config.toml
num_attention_heads = 6
head_dim = 64
hidden_act = "swiglu"
norm_place = "pre"
positions = "rope"
bias = "none"
init_std_qkv = 0.0306
init_std_down = 0.0
optimizer = "muon_variant"
schedule = "wsd"
final_lr_fraction = 0.0
doc_mask = false
MLP neurons of a small language model. Each row is named by its layer, matrix (gate and up: input weights) and neuron, and shows model dimensions 128-255. Each number is 500 + 25 x the weight over its row's rms, rounded and kept within 0 to 999. Numbers have three digits each. A neuron's up and down rows have the sign that makes its largest values positive.
A block is one neuron, or neurons of one layer that tend to fire together. Before each block is what it responds to, as a language model described it from the Wikipedia text at the highest values.

Description: Boundary before new content. Tokens that end a phrase and open what follows, mostly that or said after reporting verbs (wrote that, informed that), table pipes, line breaks after football scores, and semicolons or colons.
L15.gate531:466522517532499469462454501500492496516496509517503489479496496488497481508532441493495515487491490514502524510501493465509488522512532474519501506476483472480553499526494514504503490498477494496578526529514438511538487517491538493512515498526529500525478525503471483487492568478580411494499477537479489465528488504484493505546483475477539502522492496518517464507480509470493466500562
L15.up531:533511502512499519474491520548526546483480556503513524489505472495490478508506506499506496482538530560506475478506545512484497524478511492454559519524495508541514478502507478487505532472539457511524529492513504519498528492554477496513497568462461477487503493546500523512493521523515512558476496486541495485500490493482490521453443510495467500532478518477519482521488529496481521495502

Description: Month names in dates. Month names in dates, e.g. 14 May 1945, in May 1943, or May 23, 1989 in tables and bios; also the May in Mayer or Mayor.
L4.gate397:508520463495506450501494494489507526509523510536506469474499486512482524523504505501496508498531491523512548504480480508481493557541486453433517509497502483511534445496500505496489455495503520481492491534518524512521487517445491519483506479542466498521513513503537437468456522510505486467525457504492513527494492538498488466530465512510473513560463470468556548476461500495509442480475
L4.up397:500511482531540462495533482486492514525466519487487495483494496490512568487508535511474500486504544521511515468522492485458520472496483495508529479505520484497473472532562491483506494526477503473473475505495508496511518506470524507545512515592538514539508525522489453504503508488507511530535479502496507494507509494534505513545523548538485486532450527497470531524557532516543457509465
L4.gate447:514457538470512504467459527528461484519484522500531483543512513496566504526492471517536478481525504498483471512510474505500498546487477473482530493494473495492518488528501476494467491503493506472468536484539513479491502458511476475484493523513526471530534513500534497452534507481506478492489541493513506504462498491484522507493468472490550543487474447536518495521509524509550488502483
L4.up447:489462514477510496470470510490489488506477505509529444534487497558516528543459471480540527511509520533515526470486492478507519496519489483493504484494495474508528489483511528478477526527484464462471527523563459462489487461505457493486529519501526491480492483530468512458526539476494484531545541515487470444480439473467515467540455493461521521507534471504490519488516511496496481498555
L4.gate555:470511503489519538489525497490523512558479516520513546512537459508433475542487522522511481494486491468487496495532513480490513457526506439446507515484520502470527490475494479536527461519497518490488486474478501526523481506552488499509508507457485498492477533492519504535507480529520509510483524489433460491522485520519477493433531465495498521509527506519498445515509497491554542531487
L4.up555:524539526491506498510512498469521490539469498466528510474499434522477470530462535509463505456503478466466474513511526470492521437525534496463528517497528556518500502506488496532481482506546520583478494477493509522515465465505488520487484492476490477475507522533501492555495484513518497527491493495460470473507530476485486489470514508482481518497507516475490474530531483543555498532516
L4.gate684:475522499514505497463511571492520525476500459476570508521491494528476493547460489486482497497498550515466529485542522513489521495514512442471524552465502567461527496491492472517526532449480508467465493491484498510501476484455517496491492496493455483483478538512479493512519482508509461479501517504497466478470438496514508532464489478488521498502505511516496517496456481508505534476548
L4.up684:483498536509488500505497552518488518508503479497564501486518471540488503550463515492454539493467556516457521470520508486525540439510525471470496496447537524475505496471495491513508525473477466463504476521483497524522484499484537469503503481474490512487492559535497522510491525514468448472510527491503499478504413511518525550490494471509526449483513523527493513531484488503508533516509

Description: Temporal/relational prepositions. Prepositions opening a phrase before a noun phrase, especially time words like "Prior to", during, since, until, and "of" after remainder or much.
L15.gate548:568491457525538520489523504531510538503510499503496488476469541493504499498497516505465490515490517500477525460524526486522485534496457480490497514500509520500514517508461509497494541523500524505503490511444491479484562495465465553487497508477550508522513495495488450524477511533543541481469505491498494510482531536488489518504497510478546536502528495515513474560536522496506564548514
L15.up548:465552532526539470494516486495446510529521478525494469457522506481482454527477555555496495469482466561499499532498504497494520491478505470506483490499528517461479486486529522485541426487511486503482529508458507484486528512500489489488506507519481470485493492496535539502502495524492473487490462490525498490508515544509506488469471521441512437470509500476531484549482498511529490468505

Description: Comma ending introductory phrase. Commas that close a sentence-opening adverbial or prepositional phrase just before the main clause, as in "Given the lack of signs at the time," or "In Austria,"; also clause-introducing "that" and "which".
L16.gate13:476507518531485484513505462507515517505540474479513479495470481540484499514510499531507518565520496506516532508473508450489458483465544514547493516473492479486523492475478518472499511526512463508497492505474503474528491498542511488482515491502497506497518481506484506514510561464506478532500465455447484484526448492464517502484519505496477495507447517460489469531491470487482541508516
L16.up13:477487511514477498512500519507536518506510516487512506512496506466523489471523496429504476482466506481515502466488489463493567506483532510521531515513503504528461478490491519473504476498539451482549476516513442469494530517458488491482492509461540502543509528513511513488517499503498500510475492529481543488522542496508508495504503512523529466533533432522512551509486521473520496504483
L16.gate28:533536499463464487499485470502476489545517420491455528492515459513492527512454500503498514507456448470481529530487524528510560515477443493511489498518511496511534473452503538506471527510464503505502477481499519508514510498511495440487526486520488555533540503564508519523482511487489536482528469523480500455454473496496522501480528521470528515500494517500515457494479497498517482487462
L16.up28:492495495474511495484480472489494484502494474524468507508561446513485529479540563523503456547451530493481518489520485518502486483514486490533491489581510507518517503539512473490481508538506514468483465472458498540522509500503488502488518503530485507550508442527542531492509438479513506488508449477469495530452507504474508497508452530471523505460483520493515515460504476481476498519486
L16.gate81:433517541501491538484479492519481505507515464470549496515527507514501576458510521517507501526478514549497489514511530534445549495504481530490520523489523537527479518507499478511506540467503466485492519475504504479463488522479523559503459495486489512548486530485499488475465491450539505508508495552521515491474481461512503503525505481517531516498455553501475532506532503477508509505553
L16.up81:505541539504503520516470548489511464465450507531558482522493531518507501458485507501516481501457496508550498485534538540518527561516480500499507471534527527517558482498507493527505516511517546485500492515498509473481510506486489498520474511483503493488476518493530545484518497492526447487503490499487487488492522467461497501540516531495515476559513509483476504494527442478507501477509
L16.gate119:509492462442481477509486489540479509494496515536535483534465490482455539487520455454492475506569497501476497546493504448496501507435509465512502519498502454536507537488540514526558516513484480508497480487536520477492520490497488506530480496489515501481497485498487503496538516485479486524513518544492517505499446544506538524533469470481491503482486540509502466545537519504473467504552
L16.up119:479517410502507513518517475529521527507526495501488526493517497534490495494516486493477483468488470486503485479529527468532518526486518489494476531480548461501516545490505505544469519484525477498539470485504543514504460540481474490501512472515498490466503512490505537464505553540510543524491517483483523555447523510495500483520522470525515512445511476452488482522491510507496539489526
L16.gate120:492493492513473541496504530438505525493495483511463527504527475504482503526482467492553499513473474481489494519487514519509559545528521496471512473494553552507524470503504524471443497537560511481479500483532448462486494493476501473535492562495461542508530485502541460494518482506508524531470481506489510505440550515485514473473510499496499519518435546484520448492475470482473499507472
L16.up120:509524515473494511445487517518458536518498509539510494499515527471484486490536438499522462486494505467466502531516497494485493470478486514527494468530507478502508491457514509507512510566485530500511474483494514519436481462506475519530527494479552507510491524529521514495550531468508513448477550484526511498510547500524516522498521531449511500499472475502464495527486538492502518510506
L16.gate129:478530491501444490506537510503519516481519482474479516524517487472470519485475486471508496544521480502464506508505494533456467471481461504503445489535488508440526478561488503476496498487471479494494506506515450511510554502475485502450514497518541479490512458511510496494548539498465517522470549489500496514472546507524481507496511504465489506450497561511505460497450458480477542518492
L16.up129:465503502525470501468516531527486484494540513528478463494537503470522518505478485500515526563529488494542491474507531477482505427523457483504506513484502503511515483460501505536482502480464490486480513471531473476514507492501454498488504546491505502486526510499490512483530529482463526488500518496494462512501496494510487493520527444507441435485501523490452425481542479537491531492497
L16.gate152:517532522465514512495525568497515467492497468525474515527553500517470516487532500522508495498529520521468539527497508493507500508509490469493485541465503497462508498469502509530467528487505502493515506508492523448506489522500505485509485500502513489492542519488491505512491473574511507515488514473503507466491506511517499499436503509477512481493533496521506486496497478464536469485534
L16.up152:508492557516517473463520532490465494522540521524480495502539497498500495466509521499499497501494478493507472546524547496493497479526490502488495603502517535480505520510510458535476503514519472481536460513512536517467516461503478467493513489506522489530526511532524502531461434561518531531518501502524512500523504511508486504519478472434490515513449486490505513445472496481514470458498
L16.gate199:476498455482528517502515490456499511525500473517462471499483505452514518517441459490498482515505487518500513517499489484483495492485541447501469520497467508476535479491506513496515515500465477500516491533513475489505476514515494521524512474460486444514501528514510536502521468488507454513512530512482523482537496492470503455513489479497486506511483527473502520536452488484487482515509
L16.up199:476475486484513540524497547457518540527476447518495504484465495506505552484488508504548469541524499508506515519536482476494481500520525468554462506510492506516511490491493487528540522480510464522532542525499511519489468500527503478518520448513505484514485471503521520513530467491476501435518545504499454478472533543465484489478519512468491508490489525525478467505463486534479511547520
L16.gate278:495473485526493533489527509523568489495531517490454486462496482455492492520491507514513482485492496532476494546529503487515499495467555478521531498480471514508483507484492478532500519515497500533466486448529483518501508488530497498492467482509508520500498536497539458503492525485501482505550479487527483489537488474505508488482496480516491538484481530488542491515492573479540490478553
L16.up278:526496506518486505496503562498506532560498501468566448511512482506520471517462467464519488516536510475535509480507481468486480496449532491500531507475493501519562479474496488572461468517476480510520477478508504528471521491536498475489485496471514490483484521509481521512498511479510498548508483508480501497526511527475532510518473533531470492497559509490505554480505506518505509508479
L16.gate311:513505498538507536477540485483484485519543485493472516471481478505496491496499466536488478500509478486527537514460432510477505476444485501565509527485518541502513470482492505535491491512495520518519465483507494508466482512526513522482496477513521478497507512509496489508541445503509526449503491469478481501503482490516533481543450511512494526505546514495513463509483518510516507455522
L16.up311:504496515468517469473542544485517513534482485506493471467492500525486495495490471500495467517493468505489528459580507508504508463480471523540457541467459529479550510461521507536458504533539458547468516517535499525497536490527471545514468509490526516461494495536534528496516498493537514493532535530496537463488563500523526487446514508535490501493507524474472498504467497513462467496507
L16.gate313:495503540512509525481501521492496523521449484481480443466485515490524505532533489494504466534548501518486469507499472455476479499450527500525471510519484439494545483524544500486483505496475527546516496496532487481490516473548509511495503498484485488517478491508511526516526498499497461466524501535487491486493506504505512504533524504529480501503491509487528501498511470470512500488487
L16.up313:481486509493482465484508510512532528474474484486486486529542489531439502505559504508519487490494479537522487504470466531500457490466519536467458499534511454472511482514480489488456493446506520497509489504543510511528495492516510494540478523414502514537494506502519504465474470461511474530504517499540489457454504519511509465510475535520522552530451520529498476517473519492559461499498
L16.gate332:506511508511516493486500490498522503522514507461510485503519531492495475482502480516471518478496456505507502520465507530499483461483489498511502509465495518515499487484525498514511505514465492529497495507541471467485551496531499503541481537493496470480519517510529479513531512495474481486518510512500503540507443470491542443505535487496467583489499511483481520524542475485526507476521
L16.up332:535526482557544496484496548467481521511511483482487492514488507523497503465501499455529469521511468514550511487486491500499490507444484473523468486499469471510527483497500492484511503486483541506521504527517522486476538489515501479511472474515500494518506538486498489513519485493490490491500522500475514496534480502488556516523503489536433517506507530481525535541450477520534466471492
L16.gate437:517508533499511464517518485472483512489513493481503507508517503508496493497466453484481510500493466511521494530562509522512513468530474479497514547510482465500497516466507542504537522453526505487527409511480484491488501474501474494509470463513501476511491524532472496512564530463512463512509464536515522485511492464529495483529524496510469545492518501503471504495522500476477491497521
L16.up437:517533536479513518481492502477500502494471481551487513521526511508496519519518496521484510486503506442531528569504480509495527469553465507500497528519497529524480523495520521502504477520528497517479499538513532502419498500518525503522438539490554504510483498464526518475531505515492500501508507497484502486546512477509519486445507525517461470492524486496525526524475501537496495554514
L16.gate463:475531540463440498477478535502419505507494482512525525510512467542510525461507511506515483473502546522524534556486518530476511485486482497539476458458465470562518508529511463490512497478524494475501533478549516464502494546525448475541502499519521505475522509554495517487508522550555471525490526523451472505481501563519511504518481460517495500511465482501482492495486485492517534504480
L16.up463:478497521475478503473585517549465494474517498499472481491439513506552508473564473513515538535502456539519485543508501498450485473481500495479499505447480546496466488522474493488500513521507513535452505524531527465474508506484472500514459525502465488482487492501505516458540500528548490488484504482515486522521473473500527489491496497524491518465492450528500515489564474489493495522496
L16.gate576:519527462503472490475485476444457511502483482492501515504520487473486531539571492541492472495519527558515508509490488469493535504501492506543492506452451500504512484513509544491506514516522474530488487527504524468510520501531461499544492445467491501510505470545538526472483478487510528559475465480543531522465489517486504468513509498494473490500490525492490518527543517470470479474514
L16.up576:504517514505471460497554498512521510490510497517485518457479512498488508511560495553498451542490486515490479516489458464517542523505520517569466508453484487503537488545476497525523499503539506442484498517496489490513456490530490488522502513489524522458510486533514535447479466493539501506487500527497504517486562520544525490512457474501526490495534517477486482531528520486529459540481
L16.gate658:562456525486506479519532528485480507480508507495523487510526503495460507485471476510487471485485496473516483482489504484484467466505507492510534505522534468468466489513490496508472464487493528496538522509519457464529488552461502491483516512501499510508498490526522487480489534498492479498490505516508535509481495470446481500479497441524454498515531489521516507505522564457503488509490
L16.up658:531505509471515505501524530478501516493497504531496490473488519496492502484494451493481487515562495481476517518463479456490511449508487520516487525494527541495473510487504489514477482475526524437503476488461478553528539523555477504489495452449509488495508477480521479480499505548494476494518461539505544490505506528489514486452498455488481511477495489532547483495449557479501469506515

Description: York and table numbers. The York in New York (New York Times, New York City), plus one- or two-digit numbers opening table cells or ending years and dates, like 8, 22, 2009.
L4.gate88:509476516558464495498505494520495475519505487554507539511503471503471469526481504507521513538532528530483469491535495522477476530504531468525502498455502529484467497534523472483490480511495540536523534484455505483514486482460489483505520545501494514504490465480508541475530508484442458498436489504518504521505471493515473468480518485500472543520523474458568524425514540496461492459521
L4.up88:503479518475507467535504518536495488529491480489492474499507509456510488496556502481473498442490479512460503516550508539522466509530461494507513463515524523533495524493548477490497509499542517461499448503491513492482490469540511436540494506455485499521491542481489473476556506465477515548522522543471494522511484515466545562505518496511517501557478478544496530497490504475512505497491
L4.gate341:473499510550482540473520456471468536524559492529535548460513446443507504493568476498510537505484511460494491548488517508529510459516516478530514495516543485477472514500517461515482508530506471492497556479483528505527497524483492529507502550471479509487484505476534511502540524502477519463521520522463497512476529491472505472522518511529474516476520511487447469469501480451481536483489
L4.up341:493529504515456497480515511493467525547532515501459518492512490524492526496510534481484494475510487481531502457522557502486489493502487492467458454486524499495479496462499480492507516529489514472513525497495507485496521495503506525497455483497499489493524497498532520510499539488479493515461488503523519504506510511467511506510554507508454475507465548545499434507478534449516483502473
L4.gate552:515524502496494538505482470457487495536503495518498489490512519465493444561480508497510491451504467485498472503466485516502505469507533497487464504476484432474546514450485469522517522519583476515492510509477513517513462507513513504554482491509478482513451505492474554486522536438481532502523530494520489484504498521512542466482524476523442461499522504497454526480544493489483490526469
L4.up552:505533542505465521487530501506547535518530511518496483513538487500467458519488541529528522502477526468499487505515476501483503475473516477515481507474537517502517486474505481523481525528486464492468483475486493514530476473479514530508493534451527500466528464462519502524508512466489490504518497506452528431532451500466557497447551461514497534489510506470502489514495484489493497519507
L4.gate590:476507484508480555499511530520479485501420466513476494466507506481481505539534500466489534510485499516471477532473499538472482514500508500483566519534515477539514479503492503509441497484506522471485458498518468492538481539476453554489524488546475484495494483551535513485506501483511518438460514467498505506508525566483515460504507489544499499506494495480510461482519494453493452530532
L4.up590:475469454569535540525517485520489498486484512530512496468498520547477489476464512533516501506494478532470496475500474495542496476504483540501470497489514525508517491489508506465522501446503530534518508494507492483489514540503469519498505498533493482482476500509547462504529484472497481492490498495499464528487493510513473505497446516518469484502518512458520495472500438478484483476482